config.yaml
n_head: 10
vocab_size: 50257
norm_place: "pre"
rope_fraction: 1.0
init: "normal"
lr_head: 0.00562
final_lr_fraction: 0.1
train_tokens: 1690000000
MLP neurons of a small language model. Each row is named by its layer, matrix (down: output weights) and neuron, and shows model dimensions 16-111. Each number is 128 + 24 x the weight over its row's rms, rounded and kept within 0 to 255. Numbers have three digits each.
After each neuron's rows, "fires before" lists the tokens most often just after its 100 highest values on Wikipedia text that the model never trained on.

L3.down1528:090121132172138140125105157105087154122105088092153080103152146124094185107149162090132122159149101105132125096136190089129119134077140148137155134147137153135143149158137161120142171082102130141148136111137159138118124129121136130108142143122107080125122180156083102174118183130110146101
fires before: "\n", "\n\n"

L3.down657:128176137116148090157116150166137155124124153087116154149117151132096116116154122173143159147119120135079088105152160119129118109129121121165146119118101149098138127114145135134131149084119110157105109166138171121108154082122130144105132132122114127144130143123099092150159071131139156129
fires before: ".", " | ", "–", ") |", " |"

L3.down1719:154161170132114147127136145127125122137128134127129113127119152148087140139092132113121095116093141132101159164146176115174157125129142120146100108200126147137119122135161115132065121155146117096086154124120201059090132127129118132150091105144137110124125105125141098125089114112126104080
fires before: "–", ".", " | ", ",", "; "

L3.down550:108122138132121157134137116151110110157102141140105108140145172126170117121123147182159123111131126076126118106161133139123137123169053143094131129126152088106153102178143115116133141133139110153111149094138155152140136136074131117119127135164170142114143143121103151119159149143131126135
fires before: "\n", " |", ".", "–", " | "

L3.down2:102131098105102135156096087130166103111071133124129166081105166114163155121125140121138094176116144144107114149162112109111124170112179194183145134110142135102144121165104132121163150132138149127132131157110112106135097164137119129130139098171117151127089099163176102096096133152099113134
fires before: ".", " | ", "–", " |"

L3.down1189:135159119177152109128168123121111145201156132094160122074122165175115162148124106134103143120132139104110085107116116087072099151127120149146115130142107106132090127171145088103089128093125111128122102125147147141097113132150148134106118098130093104157118117159139133074120132185153140152
fires before: "\n", "\n\n"

L3.down2482:086158160133111123119099098106125098082144106132139143151140140129090176103132104193152099169143170101143124149193123125137109123154132117161165124144126144168096102114141097122119121186108154096171150124173147166110156113121101148130161119105124125120126134139087070132100143148109122108
fires before: "\n\n", "\n"

L3.down1845:128109103111107088159160104093102110136155131165122108140087176094139132100104141147159157141131147141098127166089167111134105084131053136118158115101142144129100112119174149183171079149090094096138107128132130138150130112141112149131142127134131081105147140180139108167137130160120115133
fires before: " | ", ".", ":", "\n", "00", "01"

L3.down2060:140111130114141137094110179125143108151087135119144135128144173112140121103161158128142141123146140140124181109101109094117163146136142144127121167114085090130119102141143099161116108138142141116079156110136152141129140141125090157140131132094143112145134141137132133144104147137125089166
fires before: " | ", ".", ",", " |  |  |", "0", " | New |"

L3.down1838:082129153114149158106112123153133146124123164107151101125146112149094105132157111123127137108147137129132159114181113109120151098177093169116152143109121083100166086146122123148123146095142069172121168096102097123165139127094143107116126142123120133095140141108098089129132107124098121076
fires before: " | ", "2", "andidate | Votes |", "–", "014"

L3.down1027:100129128144164165159131134123146136087152152140112107164125142136087155116142116081132139120091119163122185147152140149100150101119151121093151083155121161107109144132160148130147163141117142139124107167105100113109116127106122132122117089103104139146121141127129112153084100123119106116
fires before: ", ", "2", "1", " | @", " | "

L3.down2396:093107139117138104178120152074147143171161157108118134163121127162103137152136114133182146097155089119071117130118146132121143126097115147126162139173127143157142090118144146136123156105129104086099106094129110087126145166120104105132142107168124179114133133136126132174132137123111162146
fires before: ".", " |", " | ", " | .", ","

L3.down1645:088109168111193161152160132134118139156113065108140137115136140143100160107210109138123117106107112151102132102126161123137129142127150193149156130096116130146099085171116118097163101137129121098107097129128142131124151091138139110122124130104130114106097094107099143144120117121101104096
fires before: " | ", ".", "; ", " |  |  |", ","

L3.down2409:134073147131138136114156120131120134155130150115111109108175160139146119175147143125121129137172120159124142124128136130134153094115104134088133123121104064148161156173159120125155159133116093136104125084141173104160131145071151105135143137179150131101162160128084094126107141105151104099
fires before: "\n", " |", "–", " | "

L3.down654:112187181155114147133132143182097114094150122195124142089137141143131132120112100135156110115107107129115078171147148134140130181150147149096111140124145144133076160174094119140131130185072119108139136086082141165156159139196135166120119131120144149170127103151131154142121128104119131122
fires before: "\n", " |", " | ", " |  |", "% | ", "\n\n"

L3.down1678:143084150089126093082149174125136107130132137169147099165144149120123102152087130102150136086101107122112081147106127146148146126154140117128132116079123165102113132105132164109137127134104123081139116127123093097168138151116164142156116127130136127076079169147134142123119112141134105108
fires before: "\n", " |", ")"

L3.down2199:122110111128116125121106138098117139165107143100078105132155133165123100127136096136126147162105114157083149154147150117113146078147108106197143109132071106089129102114113138141050161112073129079078130139152103166143174142107152120126135148142102133146142121120092112128150170166102149088
fires before: "1", "2", "0", "3", "4", "5"

L3.down142:173145158137167170109115164125130154058111139112173168146128159064115102134156128142145158118103126135107126117149150150171124119137118128121148122155134143156127137145149171140121155126152096097151118111123153134099108067148150154143134085172100148137123099105082118132143129149077169150
fires before: ", ", "2", "1"

L3.down2091:161146122166136151119111114089137154056141128114085146127166122180120127089199159086094121110117128160091081081108079138127150112112131134097162131130188144093109166137140137162130159156140092136180100134142132111097157139121141120115099111149091113114176137094143128116141154147115138144
fires before: ".", "–", "-", " | ", "′", ","

L3.down444:148106101149112127116123134120130099142111155099103087135129160148141113116122158117091133126133169104123102113101158164103124128144125139127111133085160131164159156117123136132121154082100162141104139113129162118090097137133110161135112138063144136096109124189097147145164136161113116138
fires before: " | ", ".", "\n", ","

L3.down451:157118130114155094113123178108105174187166158122131135131153124112112160165096157107115100104174123120132111138128140112144127143133108160112131148136149142126143031114113127169108130151157124101124154135119203158155161110163120130138130110136126119123108142100104119157151107113145104135
fires before: ".", "0", " | ", " |", "1"

L3.down1475:134160126102142127152146105122147167136142124167136149120105144127127133122094150119120115119123092147174096135128128079099130187148146096140157121150182108111118100095113134148122095096153150150098156112157115129106116127134150095144154181112101114152124078092149181154103102129121178151
fires before: "1", "2"

L3.down514:159090142117100117154112146165069136119112119133124095093164111161122139111113139165109136152143115156144121155120103159131165160151130173079108142121095148134100142118126148122163146163165109151134080131118117115145119174129146137121114162129131134127149139100143121075162126148114143107
fires before: "–", " | ", ".", " |", ","

L3.down1621:125170177091124147114172113139111160140138133099103113137140133128152137175136112131130134171138105110152117126101121134157136114150146141163139163176123132145121101161160128112096163169136165111142125143073097196115175156120143165122133109138140104133129105108104100087135145150135086152
fires before: "| ", "|---|---|---|---|---|", "|", "|---|---|---|---|", "|---|---|---|---|---|---|", "|---|---|"

L3.down2139:110135122149108136126133136122056160103148088146110132106090127122098143126129096107089140142105139084129149116121134106136122135077163135118161134134193119115118120134149117082104139075123082107075131148144074111065158158103107142137149167138144126126137094138120137130139110113133123136
fires before: "\n", " | ", "\n\n", " |  |"

L3.down785:145142137112169119150154146109132136107152121128165177131152112139129128150144153144159101097094156132147136094156139113120154162139153125097093118154140140107146138168117161151092100042104117076109090167153121108128097101100109143140103129164110137126129132131169142130120139146158132170
fires before: "–", ".", "\n", "R | "

L3.down814:162106119103120094102146095082105144117110084127124107111138127144108124167124182139134085121133106126118160131097113121072085135139121125144119084152160097141131132146117115138100105139128098146112104126126130104101131123108155170149126130144150134153135135104116122130119101113116126123
fires before: "1", "2"

L3.down548:128122138108135091142097165126106101114077126141135159100154132108134121134134150089128144140138092092133168126110137107137145078149140155174083105131148056118143138105099144105162111156136129111157116115117133170142133146192157097105152124127173091122154152095150158143108118146121119114
fires before: "2", "1", "'"

L3.down419:113112126133101168138132124126115134149135122113107134170118097177111155154124125124127139156121108121107136114084127115094117094171138102133102112146126125133081146122163125123126120183159151136098096172162119138113144143109098133140134126129132135136079109087143120096100140117148108119
fires before: ".", "\n", " | ", ", "

L3.down328:109141114117178118163099097083101108136116100173116130093116142091131139108101143167138137109094146111140126131124108109074152102110157110155146129098170095156155135133112125106152123138126113149119077116154132133110160147118122123153094145148094129130164150095120124125104145148136113167
fires before: "2", "1"

L3.down1045:124088127105152133158082122156106138154142155152127133090125110155150143115146118156126108110089135139145140131130171094132102112130103163100110157084096099104105096166127135167150133072130130140103134126139142127158149155136121099131156142154153113137147093113082147135149153158080137089
fires before: " | ", "\n", "1", " | −", ")", "0"

L3.down845:103131097084146201141075135145135088070138143108131075143140158163126140087090135087167088117140161140181094117122131108154125113136154100105125074141142130093147172128142149122161136122137118141136150150130114154125153104100174108130101104133147161113098113122100118148092122119160158118
fires before: "\n", "\n\n", "==", " =="

L3.down1684:108130129135088132093145146118088153136137119120133142113113141133138124116150170117187155114114126154094156146097196098143103155126103151161170088175144120131140115129135121142134149136100159115106130125165163143092157126103184162105127144118135113118145144154155117140134121132157116184
fires before: "\n", ".", "\n\n", "0"

L3.down905:144143186151133120114128126096144131137145158133113148173120151141123131109145084126151125126105160140123095170122114120117104146130136166166142110118154114103126092108133105127137137097160121127113115161163080134133180141128161141105152118120166143089091149149111139132127094153130117138
fires before: "\n", "\n\n"

L3.down162:118118120105079148106096135107136125142171090128136122086131148155104132090111099170104107144142140106133105125124078099117073115163139116149130115121122163108139100171132112105112118140111147166151142094176105118089091166175122130167114127101157130130147127130126126135162127124139131103
fires before: ".", "–", " MP", " | ", " |"

L3.down991:110106109146135127194122143074127092133150151128175114128139128087122120204124125159102130106064129142111130100132130095171116126163161107114119137167162106139127155129153132144124124117083136109112044135152136152105129150148165137172143092164136124129132166160064098140141139119106115106
fires before: ", ", "2", " | @"

L3.down2246:139109121167117108126141172097103130134129141132130170156109140074123067133132113151130123114147098152109112110114138140141094109148160138148113103128107169149129140149129111168126123164112165160131131151126119131085166144095155160122152157134143142141128102091105151174147139149110115123
fires before: "\n", "\n\n"

L3.down2441:125122127143129116128125162126124123135150112143146106128173107125124158125121148113148151150181121140142092122097132134118139121137152123127113163111133134108114111139119120159132138187155146138111137072152092155163101121132120129152161146153117091131159071115160138127132138065158114121
fires before: " | ", ".", " (", " | −", "0"

L3.down1226:098095147135103125155131113134115155125115127103116111132110163129088150144141133150156162106090078147144157128103132164120136125121131154077103165158110152150109165113101099127094129120090114129131085118095116080122135161121139163160129121131120091108108138105104114120108103143147178108
fires before: "1", "2", ", "

L3.down716:133077101132151134141133119092115120102114122128163128114180176118142105140150144144167157146152101092105122136129148135099104108130166143169108119101124110158124156155106114112168130076139098108133160124161153140119145133080153111118176137130128126119099091120099166119105125152126121179
fires before: "\n", " |", "\n\n"

L3.down58:091106142138135144161143125140113124182137091139161095112151120171139117145117121205152123093113113102099153105081137135124149100086141100119121170171135125105151094133123089139152133095119164142120088133133125140114117161130116152105130116164137119106116122124114140134143139137133133096
fires before: "–", " |", ".", "\n"

L3.down1308:141144141090101168169106116120122154125178137108136131138170118134115115139115098158081101092092123173143097111145134101104131112137109106145119146129119100091151127136177138195138104164099119120130149104148131141095111133122162179086127173115113174147153147134117147147112178116113134156
fires before: " | ", ".", " (", "-", " |"

L3.down1793:127106128117129120114133133103093142137150117135118152111139158114076124135090174087136114136102141122123151210147130114105093102089158148137113124144130071153172147095117109140145112143176109098108143150107167116145057136105150156164125120149113111114145131149171088101122106131080079128
fires before: "1", "2", "020"